Part of a small language model's weights: 6.06M parameters.
MLP neurons of a small language model. Each row is named by its layer, matrix (up: input weights) and neuron, and shows model dimensions 112-175. Each number is 200 + 20 x the weight over its row's rms, rounded and kept within 0 to 999.
After each neuron's rows, "fires on" lists the tokens most often at its 100 highest values on Wikipedia text that the model never trained on.

L6.up286,183,220,176,167,190,198,210,188,184,209,187,197,194,155,180,205,173,209,210,182,196,167,206,210,211,220,221,176,212,197,189,221,216,201,255,176,213,189,206,248,229,234,189,189,220,198,230,194,198,177,190,220,222,206,202,184,212,229,199,155,209,201,207,229
fires on: " |", "N", " "

L4.up505,207,214,188,184,180,183,223,197,206,180,202,194,216,243,216,236,213,242,199,182,157,201,184,185,202,177,227,251,196,219,203,205,230,184,171,187,185,196,155,207,203,210,165,188,213,224,200,229,229,191,217,201,190,199,236,202,195,174,245,182,191,198,213,213
fires on: "en", "e", "ed", "/", "ve", "ing"

L5.up416,200,205,217,175,178,215,222,217,199,157,191,197,197,214,195,221,182,221,192,170,197,219,206,183,213,173,253,205,227,189,224,191,232,165,227,195,173,210,174,234,168,187,182,200,194,179,174,214,216,229,191,207,221,213,188,207,214,246,189,178,182,191,214,228
fires on: "u", "e", "au", "a"

L4.up286,216,173,215,211,184,190,195,213,193,196,218,185,219,194,191,185,174,194,177,169,191,212,169,198,178,213,201,179,184,198,167,213,186,141,142,189,205,208,206,244,203,231,224,177,195,194,188,153,188,226,195,231,189,215,231,253,211,215,208,195,189,197,190,196
fires on: ",", "as"

L4.up35,219,207,217,177,190,215,174,211,172,195,217,206,206,184,186,231,222,231,222,192,179,172,200,204,216,205,189,184,216,222,215,207,193,196,193,190,183,244,226,210,215,217,177,199,189,205,200,192,210,231,223,198,193,146,175,209,196,244,191,161,217,226,170,195
fires on: "art", "ort", "anc", "ad", "ó", "ame"

L12.up54,215,232,205,203,219,203,178,229,170,210,186,205,230,245,185,165,190,215,214,186,199,216,198,195,195,221,221,184,177,231,226,163,177,210,186,214,197,193,205,204,211,191,164,215,202,183,225,204,203,214,228,172,208,207,235,178,182,211,220,197,188,217,204,201
fires on: "le", "ons", "or", ":", " |"

L6.up341,215,205,194,165,155,188,230,208,201,214,233,211,202,228,224,177,216,215,182,209,189,192,208,206,211,189,218,239,194,224,181,181,162,164,174,190,208,180,191,179,221,223,182,145,202,197,200,215,188,223,207,216,184,208,208,174,228,202,221,199,251,178,197,211
fires on: "e", "ed", "ok", "t", "ain", "ot"

L7.up257,178,224,205,214,205,200,218,196,161,184,234,180,231,186,182,188,218,232,226,218,202,223,198,179,215,194,228,191,221,186,211,153,198,197,207,169,210,185,172,182,212,229,233,195,178,168,203,182,154,188,202,220,190,193,181,205,228,196,225,219,189,186,168,213
fires on: "l", "v", "m", "ov", "r", "os"

L8.up4,213,208,233,203,231,185,211,236,197,199,223,213,186,209,189,174,216,158,209,214,195,168,188,241,204,208,195,199,210,201,154,194,211,202,186,189,232,196,203,236,207,196,215,198,218,233,234,170,208,168,179,220,195,216,184,218,203,221,160,224,172,228,170,205
fires on: "ot", "o", "ite", "il", "her", "ed"

L8.up245,193,222,199,206,216,190,199,196,206,216,205,187,220,202,244,216,178,223,184,222,200,187,197,186,220,181,183,211,203,196,193,181,200,186,226,190,163,190,194,225,193,208,177,227,187,181,191,222,185,222,220,208,243,187,217,220,185,213,176,218,156,174,215,184
fires on: "k", "d", "ik", "b", "a", "i"

L7.up395,196,209,228,164,203,187,217,201,207,225,176,211,206,157,214,157,210,192,204,196,188,200,160,244,206,208,196,197,215,211,159,214,205,197,188,210,204,211,196,218,215,219,184,210,205,184,225,221,246,199,196,191,231,215,192,203,227,199,197,195,174,221,186,239
fires on: "ial", "il", "ed", "ical", "ific", "ations"

L10.up205,235,212,155,204,214,208,217,196,224,219,195,204,200,197,157,174,232,213,162,214,211,183,173,206,212,195,186,235,218,196,228,233,193,170,199,183,215,223,196,163,210,242,221,226,214,164,245,179,207,191,163,216,191,156,175,195,177,209,224,212,157,185,192,230
fires on: " m", " ex", "r", "s"

L8.up226,186,191,231,173,219,223,214,217,185,213,191,178,184,181,190,197,173,162,212,219,192,187,210,193,205,193,227,229,187,201,179,177,198,201,203,213,233,191,200,196,193,211,185,239,198,176,170,185,199,216,230,225,185,169,193,235,183,204,190,223,186,188,185,194
fires on: "ut", "at", "ad", "ear", "ar", "ward"

L7.up45,199,191,206,184,179,220,183,196,203,233,194,170,206,203,198,182,204,198,181,187,203,209,221,215,191,178,203,206,186,210,217,204,200,211,183,231,210,203,188,210,218,188,180,201,171,215,195,213,186,187,204,213,205,202,241,199,210,217,190,197,200,227,208,182
fires on: "t", "lect", "ot", " elect", "in", "p"

L4.up7,205,208,210,211,214,196,189,198,202,205,205,173,208,186,188,181,174,175,188,212,174,187,194,229,185,183,196,211,203,208,228,203,230,193,218,211,191,164,205,184,173,180,198,217,193,204,188,211,218,147,225,209,201,183,178,184,230,211,232,199,230,227,200,229
fires on: "ic", "ail", "el", "an"

L5.up257,167,187,222,175,215,223,197,181,222,198,219,193,176,193,172,171,179,172,210,198,219,211,177,219,207,215,209,196,232,189,244,219,222,218,184,222,211,220,210,209,238,181,205,229,201,202,199,215,169,174,232,225,218,235,220,205,211,149,200,167,233,200,193,200
fires on: "n", "an", "al", "na", "ast"

L12.up293,195,192,221,173,225,188,231,211,186,202,189,192,204,234,177,170,206,206,184,205,192,181,199,185,225,163,239,181,210,192,197,219,209,173,214,210,250,180,206,210,201,184,199,227,208,193,226,193,194,228,175,211,184,234,208,180,219,231,190,208,233,184,181,217
fires on: " att", " cont", " ev", "t", " at", "ert"

L8.up67,173,203,244,184,219,205,174,190,236,210,175,243,181,247,184,194,184,199,193,203,227,195,226,213,199,146,174,227,196,199,228,202,228,191,198,220,210,208,226,192,195,214,189,195,182,202,220,171,197,212,184,190,195,194,193,160,191,176,181,233,186,203,218,215
fires on: " f", " E"

L6.up324,203,241,198,211,183,184,251,166,181,180,207,189,178,187,201,186,214,232,214,198,227,194,237,214,195,183,207,230,175,187,184,194,205,212,198,177,208,211,210,232,241,217,215,265,180,194,233,237,232,206,178,208,209,189,189,209,169,205,180,198,176,198,163,174
fires on: "b", "ć", "p", "ov", "j", "ow"

L5.up542,192,202,221,210,201,174,206,244,177,218,187,224,204,233,198,185,232,222,177,147,219,197,172,202,205,196,204,153,193,183,217,238,188,178,189,210,211,214,145,216,170,211,204,216,195,199,196,203,199,203,220,188,185,194,190,190,194,183,206,205,178,205,194,128
fires on: "an", "le", "at", "on", "id"

L12.up258,195,185,210,173,169,211,182,198,154,193,205,224,186,166,229,189,208,201,200,195,214,186,178,182,165,183,224,290,201,191,203,226,163,168,226,204,181,199,191,214,239,171,170,239,194,205,197,190,192,176,202,191,214,209,196,211,194,213,173,226,205,203,173,179
fires on: " man", " f", "f", "un", "ar", " Mar"

L12.up544,191,187,195,224,248,177,170,182,189,188,195,198,182,191,229,196,195,195,194,208,195,167,169,208,227,236,210,228,206,200,197,185,208,209,189,184,228,205,201,183,182,214,220,228,208,225,230,213,187,210,176,222,187,199,214,223,138,193,215,193,195,208,250,190
fires on: ":", " |", "=", "-", " family"

L7.up323,200,186,185,164,235,217,171,240,178,219,227,204,179,211,167,202,191,198,204,231,227,199,172,179,186,201,200,205,203,210,186,213,159,224,192,223,223,229,223,242,185,186,218,180,199,198,251,241,193,229,135,190,159,217,190,206,186,241,225,170,169,179,207,227
fires on: " th", " dis", " may", " Th", " Ad", " will"

L10.up247,194,201,189,182,188,182,235,218,223,203,204,194,213,189,191,212,213,190,173,189,185,172,240,214,195,175,199,179,210,178,209,196,227,203,187,200,208,181,207,195,207,187,241,209,201,197,202,205,174,227,215,193,145,224,236,219,184,195,178,239,234,201,216,206
fires on: " ", "ic", "in", "i", "m"

L12.up280,239,197,189,209,188,175,181,208,180,198,186,218,180,222,182,163,226,214,208,176,202,185,197,192,226,194,206,230,150,201,190,189,197,212,196,202,220,213,181,179,219,212,220,225,207,194,204,197,184,187,239,194,220,194,194,175,154,163,205,213,176,201,200,194
fires on: "9", "id", "t", "it", "0", "at"

L7.up158,176,196,177,196,215,221,223,191,206,198,219,204,149,173,188,236,185,185,196,239,194,215,215,221,193,200,188,184,211,226,213,217,170,186,173,220,205,204,186,218,200,180,192,188,168,189,219,203,209,161,179,227,234,229,218,166,189,242,261,217,209,220,193,171
fires on: ".", "ilm", "ur", "h", "ial", "pr"

L6.up182,197,202,199,165,219,186,195,192,191,223,185,192,201,215,229,211,188,180,186,207,167,192,193,211,189,195,224,224,201,176,218,226,177,202,198,214,201,203,190,223,224,222,213,162,149,201,204,199,217,198,199,178,224,213,211,213,199,211,185,178,171,243,197,234
fires on: "n", "ing", "ed", "ine", "ial", "b"

L8.up97,208,238,180,252,203,184,215,174,166,222,218,201,196,191,197,201,166,223,191,196,190,199,187,234,205,173,168,218,184,203,170,219,210,184,181,168,201,235,210,184,196,215,182,196,203,200,178,193,242,202,150,207,210,216,222,194,208,205,217,191,227,182,196,220
fires on: " v", " b", "ab", "ens", "ip"

L12.up442,200,175,177,248,216,209,253,220,196,200,189,194,201,223,195,188,187,204,211,175,215,192,200,184,200,208,194,199,184,201,221,172,203,228,192,209,193,223,205,203,196,189,166,200,187,198,179,217,172,216,153,209,184,166,234,192,201,180,217,170,193,173,216,221
fires on: "1", " l", " cent", "ec", "l", "st"

L2.up483,212,160,227,189,198,181,219,172,185,177,175,197,194,196,187,192,179,194,179,187,206,230,211,223,181,191,191,219,183,216,190,200,195,184,208,184,225,197,225,210,191,210,211,192,195,237,212,154,213,214,202,252,187,180,228,206,202,208,171,202,215,211,191,172
fires on: ",", "),", "\","

L6.up273,176,220,191,190,169,199,208,172,229,248,210,192,219,205,177,177,179,212,190,205,215,178,223,187,208,186,236,222,185,190,202,212,206,204,177,196,195,216,179,243,171,234,213,227,194,237,192,216,253,181,197,222,200,197,167,224,206,194,214,190,179,210,214,179
fires on: "t", "th", "c", "p", "b", "at"

L12.up0,208,197,196,168,158,210,217,220,141,207,164,235,191,197,196,171,201,209,229,167,173,164,213,168,202,182,235,229,202,180,208,211,210,196,203,196,181,206,211,203,201,160,158,206,171,227,199,213,186,159,238,179,258,197,239,195,193,228,208,202,223,215,200,236
fires on: " (", "on", " Mar", "per", "un", "ar"

L12.up353,207,209,192,174,187,167,240,181,225,224,223,196,209,187,179,214,191,174,181,223,209,225,163,228,216,232,214,202,218,202,201,192,177,236,191,175,167,184,203,175,235,183,214,240,178,210,192,233,208,181,199,229,203,169,199,207,174,196,213,198,185,184,207,151
fires on: "ad", ",", "ate", "ed", ":", "el"

L8.up70,175,201,196,185,194,171,206,202,169,202,171,221,217,181,191,233,198,208,199,182,180,207,212,215,229,174,190,235,202,237,184,179,229,200,141,240,177,181,191,214,187,188,194,192,202,238,207,193,229,215,202,179,202,227,196,242,215,185,217,203,200,185,184,213
fires on: "er", "y", "en", "le", "k", "ed"

L5.up234,187,211,187,184,196,207,224,226,240,191,217,215,187,240,230,202,204,177,188,207,190,170,217,230,206,202,203,198,196,153,233,198,227,202,193,221,177,192,197,234,193,187,205,198,192,203,212,182,193,197,189,206,241,193,171,200,203,158,221,192,200,218,224,199
fires on: "l", "pl", "n", "r", "an", "am"

L7.up186,189,215,201,213,218,236,208,228,231,217,217,188,201,201,236,190,200,189,226,199,206,219,198,181,194,173,210,212,203,179,188,185,184,220,205,197,201,180,219,201,202,206,204,162,164,194,211,217,207,186,193,211,231,197,224,202,213,207,204,190,233,225,167,187
fires on: " con", " cons", "erv", "v", "ons"

L2.up338,185,205,186,162,175,211,244,234,198,208,196,178,210,199,150,224,197,210,149,192,203,235,195,209,174,229,166,168,191,179,206,181,201,182,229,228,223,196,235,212,183,196,183,192,227,164,158,234,206,203,176,162,216,224,207,176,225,186,172,172,207,206,194,182
fires on: "ust", "ject", "uthor", " Act", "ant"

L4.up247,181,212,181,228,188,223,227,213,194,189,199,214,203,185,215,177,201,246,207,201,192,183,204,200,243,152,200,190,183,172,188,215,196,180,209,225,185,226,179,215,182,194,165,203,238,192,213,169,224,209,255,191,177,180,195,196,183,197,199,206,223,185,177,167
fires on: "h", "ast", "ak", "ong", "an", "ag"

L4.up273,198,145,193,223,197,147,232,196,215,195,191,198,179,193,180,179,184,198,197,192,194,192,213,228,183,183,207,192,229,179,211,196,185,163,183,185,238,171,174,226,218,195,209,195,213,178,183,167,203,215,154,225,164,197,197,199,202,231,184,223,205,183,176,180
fires on: ",", "et", "ate", "ain", "ou", "ite"

L7.up198,208,237,177,199,197,225,187,219,186,230,197,206,208,178,207,189,224,205,199,192,197,187,219,201,218,166,184,219,211,219,203,225,200,202,200,241,211,211,190,189,188,206,183,200,192,179,184,187,198,190,200,220,190,189,199,230,192,203,207,185,216,175,185,180
fires on: "s", "ers", "0", "ington", "as"

L10.up61,157,206,146,194,216,218,159,197,204,174,212,172,217,195,226,160,175,182,195,227,188,197,199,200,231,210,179,222,206,200,223,201,183,176,191,204,178,184,160,189,197,205,212,207,199,213,191,221,194,220,200,216,238,204,200,200,198,201,188,221,184,183,215,166
fires on: "ac", "p", "k", "b", "r", "ad"

L4.up251,209,187,219,197,239,216,152,183,216,198,188,174,201,199,234,174,187,190,200,199,161,177,199,168,189,237,210,198,191,195,193,229,176,198,178,231,140,178,176,217,227,197,181,167,179,181,216,167,170,213,212,221,195,199,209,232,224,173,192,167,202,192,178,213
fires on: "ed", "ated", "n", "if", "ised"

L5.up446,193,191,185,208,201,201,197,225,185,204,176,216,219,164,181,193,173,188,192,231,207,217,187,201,182,208,215,193,196,212,180,226,204,211,193,187,216,171,216,204,253,190,235,195,178,186,201,161,202,237,185,209,169,214,205,212,215,212,197,192,197,221,182,158
fires on: "it", "et", " that", ",", "omen", "3"

L6.up91,190,177,195,212,185,213,201,195,190,216,200,185,185,196,192,184,155,206,216,192,190,205,198,209,200,185,222,212,210,220,204,187,237,205,172,159,249,196,197,233,217,228,247,174,191,190,245,174,187,226,193,239,213,176,198,175,185,166,186,194,215,194,202,197
fires on: ".", "1", "'", "2", " of", ","

L8.up75,210,185,204,209,178,209,195,198,175,187,139,186,207,175,196,206,184,211,221,203,179,174,191,187,221,191,203,183,207,180,197,224,181,184,216,163,183,233,169,222,189,207,202,234,193,199,206,186,215,202,209,179,195,210,205,246,189,245,183,203,170,187,223,211
fires on: "e", "é", "y", "oy", "a"

L7.up525,198,168,247,202,226,236,198,194,193,189,195,204,198,219,175,155,204,224,189,229,228,189,197,209,211,182,222,203,231,182,258,194,194,211,184,214,217,257,180,174,178,186,196,180,202,212,202,190,186,218,146,178,197,216,209,195,207,193,200,207,216,214,234,189
fires on: " f", " F", "1", "th"

L12.up165,241,217,207,207,221,216,202,202,193,160,187,207,182,186,135,209,180,189,198,196,236,200,195,200,173,168,235,198,197,201,179,189,205,212,184,220,170,208,172,196,210,189,181,165,197,246,217,212,216,198,213,171,217,190,201,238,214,205,198,231,204,206,205,211
fires on: " ad", "sh", " h", " cl", "1", " sh"

L5.up164,199,187,236,208,191,244,168,226,172,187,218,204,221,167,177,221,186,185,208,189,211,180,190,180,220,190,185,167,216,219,215,237,214,190,221,233,171,184,171,201,203,192,203,209,172,187,192,216,195,210,202,199,183,188,180,146,216,245,189,180,238,221,193,175
fires on: "uc", "inc", "umb", "un", "anc"

L4.up374,197,225,199,179,222,218,203,200,198,203,184,194,257,216,179,220,222,190,211,186,216,205,196,192,197,200,185,251,189,209,187,203,226,214,196,167,222,236,203,212,217,238,188,216,195,205,196,216,206,200,195,164,216,204,215,174,205,170,170,188,219,212,188,168
fires on: "or", ":", "s", "N", "m", "sh"

L12.up179,192,224,200,218,238,231,205,170,212,208,202,185,184,212,185,214,191,190,158,199,211,202,195,220,195,228,214,222,232,212,201,181,206,188,205,195,200,184,218,214,176,195,196,223,198,177,226,186,187,205,200,199,191,203,176,193,165,206,214,192,214,201,234,234
fires on: "-", " |", "|"

L8.up450,169,225,203,226,197,221,173,137,211,234,164,177,186,215,199,195,197,168,224,177,186,217,209,203,170,235,188,187,203,227,232,212,174,212,186,228,212,198,174,192,198,192,202,208,222,182,207,204,185,203,188,191,210,192,213,217,210,196,218,199,177,180,208,202
fires on: " D", "d", ".", "b", " J", " S"

L5.up166,212,182,199,199,218,205,175,208,184,223,205,237,199,205,209,190,192,188,202,208,192,213,188,174,195,182,201,192,220,206,178,220,204,200,200,239,220,221,180,242,196,200,200,264,197,230,151,195,233,220,158,215,185,214,157,189,167,197,208,184,223,214,206,189
fires on: " per", "l", "at", "3", " sc", "um"

L8.up240,213,174,178,192,218,215,187,195,190,191,185,214,200,216,216,223,201,215,184,196,176,223,191,201,192,202,202,227,207,210,218,206,190,190,210,232,210,199,182,207,212,184,216,197,179,187,176,196,203,218,219,180,217,235,214,203,221,239,175,196,205,166,200,211
fires on: "e", "ri", " Se", "a", "se", " De"

L12.up138,199,213,216,218,228,197,190,209,229,196,164,163,214,213,194,186,224,178,186,217,192,202,219,175,189,213,203,209,199,212,187,187,245,193,155,201,218,214,186,177,194,194,230,198,228,189,228,177,196,193,176,203,163,188,262,178,165,211,180,249,206,173,173,235
fires on: "i", " m", "al", "m", "il"

L4.up572,211,186,172,204,224,252,212,212,232,180,178,193,172,181,211,221,214,218,212,185,195,224,206,207,175,191,232,213,221,198,161,215,202,190,178,167,238,199,222,207,183,202,223,189,206,203,213,171,230,184,181,227,243,166,179,206,193,202,215,225,167,221,204,153
fires on: " dec", "ced", "ut", "t", "c", "it"

L6.up572,170,240,169,192,186,187,225,184,179,204,210,228,191,202,199,183,172,201,226,190,173,214,193,211,191,216,200,194,243,196,180,224,254,216,242,208,187,185,201,180,193,197,178,209,194,199,207,194,217,179,171,226,215,199,205,159,206,160,227,179,244,217,189,234
fires on: " |", "ra", ";", "mer", "l"

L5.up297,184,186,219,205,207,225,202,178,199,195,217,170,193,209,235,185,185,149,199,223,184,189,195,176,152,191,198,191,158,189,197,183,176,189,184,234,232,204,184,214,202,202,180,182,211,185,225,205,207,212,184,222,209,240,183,181,220,231,239,203,171,217,178,170
fires on: "ro", "ol", "pl", "rib"

L12.up261,190,193,182,206,245,229,209,178,231,198,199,172,200,227,218,209,190,181,196,185,211,215,182,243,232,201,181,161,213,224,191,233,165,170,206,196,204,153,197,201,197,209,175,203,212,211,184,173,207,196,192,243,164,210,177,213,168,210,201,205,216,184,191,222
fires on: " as", " |", "-", "is", " and", "es"

L2.up125,197,225,192,182,210,200,222,187,180,198,188,192,185,202,216,178,221,184,186,194,180,182,179,197,212,197,194,244,220,204,205,222,206,173,195,218,204,192,201,214,172,187,211,192,193,183,192,194,171,190,166,218,237,225,197,193,208,224,249,194,196,157,199,174
fires on: " ", " at", " −", "0"

L6.up106,210,195,153,220,191,204,231,174,195,188,202,202,178,203,233,213,217,181,211,205,209,205,219,205,204,151,194,180,177,151,171,204,199,218,188,200,168,212,209,240,195,210,180,225,212,231,241,202,213,202,172,208,182,167,215,206,209,189,170,212,194,209,218,176
fires on: "b", "p", "n", "et", "ib"

L8.up158,211,173,202,184,211,197,228,198,191,227,186,198,187,203,144,207,191,174,200,211,183,207,179,223,212,171,264,232,215,217,190,200,197,215,172,206,198,211,153,213,223,214,200,212,204,230,203,176,228,197,190,186,213,148,202,216,189,196,220,210,201,179,176,190
fires on: "1", "ad"

L7.up13,168,159,188,195,220,231,206,189,188,213,216,207,213,206,195,217,212,217,200,173,232,208,167,164,194,193,212,212,184,215,228,208,223,174,176,204,209,209,210,188,191,224,212,193,206,185,244,218,200,198,164,225,198,199,191,169,184,208,213,197,184,210,176,221
fires on: "r", "s", "ree", "ult", "al", "in"

L12.up374,194,200,209,244,246,173,187,185,201,196,216,153,177,218,200,198,202,217,199,230,178,200,209,188,187,205,242,201,198,218,217,221,176,201,200,197,208,202,207,189,195,167,202,248,203,199,218,164,216,200,179,218,178,176,181,227,173,222,190,243,213,201,202,222
fires on: ",", "-", "if", " |", " when", " and"

L6.up302,146,203,203,207,212,218,210,194,196,225,210,217,203,226,160,204,181,210,199,211,192,194,172,238,228,208,208,197,221,226,224,159,221,182,204,202,196,233,222,214,212,217,197,164,230,223,200,206,191,185,204,222,197,217,198,205,167,214,199,166,237,191,235,189
fires on: " w", "\"", "ark", " |", "ated", " of"

L6.up261,207,238,196,208,191,205,220,202,175,228,188,229,203,180,205,164,215,204,220,201,227,215,186,199,166,164,212,211,219,197,236,183,203,222,208,194,196,229,175,203,200,175,174,229,218,181,242,174,200,226,190,166,159,197,210,201,198,207,207,165,224,196,214,209
fires on: " |", " life", "arri", " United"

L4.up1,167,188,193,217,189,220,188,182,236,194,216,206,240,185,217,169,191,177,213,202,172,183,191,207,200,198,215,183,226,177,231,192,173,184,198,232,228,197,214,188,212,216,198,209,171,160,207,202,200,213,188,200,211,211,207,176,245,176,216,172,225,202,184,238
fires on: "n", "ast", "ar", "art", "ac"

L12.up296,203,199,183,211,198,229,160,190,219,197,204,181,199,187,225,219,210,161,202,202,193,217,200,208,223,186,199,201,173,183,218,216,205,206,201,209,202,202,175,176,202,146,150,206,193,174,220,210,181,185,207,197,194,205,225,232,211,205,197,209,214,220,223,230
fires on: "7", "2", " Mar", "4", " B"

L7.up424,173,191,213,180,212,186,186,172,167,193,230,196,222,182,165,205,204,209,226,188,149,190,222,231,183,182,204,195,213,194,183,192,214,199,187,167,232,202,178,170,230,207,208,198,181,210,224,220,175,200,191,207,184,199,231,234,194,215,204,211,224,204,200,199
fires on: "r", "os", "ust", "s", "k"

L6.up162,209,191,226,202,175,178,194,218,209,201,203,198,231,192,199,168,228,228,167,246,213,190,213,229,181,182,207,170,209,203,219,190,188,239,181,210,175,195,177,177,168,205,215,216,196,212,225,190,168,197,207,220,194,197,248,225,204,238,213,202,248,235,187,179
fires on: "ac", "am", "oc", "s", "t", "ic"

L8.up572,210,198,182,209,227,200,170,199,230,224,223,219,215,228,238,204,201,205,200,239,164,177,213,262,226,228,185,198,184,185,222,215,202,181,205,204,188,188,187,168,202,196,173,174,186,182,203,216,177,216,192,212,202,209,204,218,199,177,211,201,213,208,211,196
fires on: "ent", "am", "ew", "n", "r"

L10.up131,187,229,260,202,212,193,215,225,234,209,178,171,175,195,187,184,220,217,166,183,208,187,200,199,196,164,202,175,211,225,214,200,196,182,170,208,214,184,203,207,189,169,189,197,210,198,202,177,207,196,192,209,213,208,199,196,202,217,175,218,218,199,239,206
fires on: "t", " at", " att", " At", "ary", " St"

L10.up487,215,197,205,187,163,193,179,215,185,197,165,205,214,221,236,176,198,212,174,227,210,172,211,218,186,187,184,181,206,217,234,198,205,227,180,223,192,167,181,202,237,179,167,179,237,224,246,227,186,223,220,202,185,188,243,214,187,219,200,239,178,231,194,212
fires on: " he", "s", "ff", "ic", "rit", "ig"

L5.up574,196,199,201,226,185,205,206,172,188,198,186,195,157,239,194,221,204,243,172,206,202,214,227,219,186,177,223,230,201,203,208,212,210,203,156,210,222,193,196,195,198,213,180,210,174,183,197,178,201,230,163,203,151,205,179,167,201,196,208,208,184,180,189,211
fires on: " th", "th", "g", "'", " f"

L8.up491,186,159,199,218,208,159,186,190,183,233,214,224,196,187,176,184,192,201,167,211,183,202,216,208,218,161,222,211,189,199,211,186,216,243,197,227,196,189,232,203,186,202,179,230,214,216,187,215,230,212,189,239,165,212,191,202,222,187,199,216,211,185,164,205
fires on: "-", "ed", "og", "h", "er"

L7.up452,200,195,203,220,190,150,185,206,213,204,196,165,210,217,199,180,201,158,188,215,223,215,187,219,209,165,216,234,197,227,176,189,208,219,183,201,196,214,191,250,216,233,184,199,209,178,210,155,186,213,219,227,205,166,224,201,214,203,209,188,194,182,196,213
fires on: "1", "f", "s", "ing", "ic", "ico"

L5.up147,217,168,180,193,248,234,220,161,209,209,228,184,204,206,209,208,211,233,227,163,184,236,181,182,171,201,208,199,132,171,203,197,198,201,190,197,185,200,219,197,234,218,199,164,200,197,202,190,232,189,217,216,239,171,189,184,185,240,196,188,215,235,208,186
fires on: "t", "uthor", "erv"

L4.up65,223,209,209,169,209,208,170,193,172,208,167,208,225,232,209,186,213,212,196,225,231,212,183,213,186,189,188,194,180,212,187,202,198,207,158,211,243,195,205,193,198,170,170,188,195,201,228,205,225,182,181,179,218,215,237,187,191,216,208,165,192,220,226,218
fires on: "re", "e", "le"

L5.up212,194,214,187,221,235,232,202,208,181,176,196,193,222,185,163,163,211,214,211,192,183,184,239,211,236,182,217,188,201,167,168,206,215,207,215,189,207,188,178,192,181,216,214,212,193,228,220,213,224,191,219,223,206,217,191,222,177,200,210,191,223,210,219,159
fires on: "at", "ak"

L8.up0,214,185,216,225,200,206,186,252,195,193,179,182,181,205,202,177,206,249,169,239,215,197,181,214,197,210,187,173,200,210,209,181,148,213,218,246,225,217,178,190,185,193,179,190,205,189,208,188,172,194,168,179,183,193,200,233,203,230,195,193,207,192,233,203
fires on: " th", " Th", " ", "-", " w", "3"

L8.up489,188,207,185,193,187,212,221,176,189,186,171,176,195,207,198,188,213,197,191,208,160,218,232,216,197,198,192,233,212,225,215,226,217,207,245,220,227,179,173,194,222,214,167,218,153,210,202,226,208,214,232,219,192,202,202,199,220,225,202,205,212,218,207,194
fires on: "p", "ing", "a", "in", "o"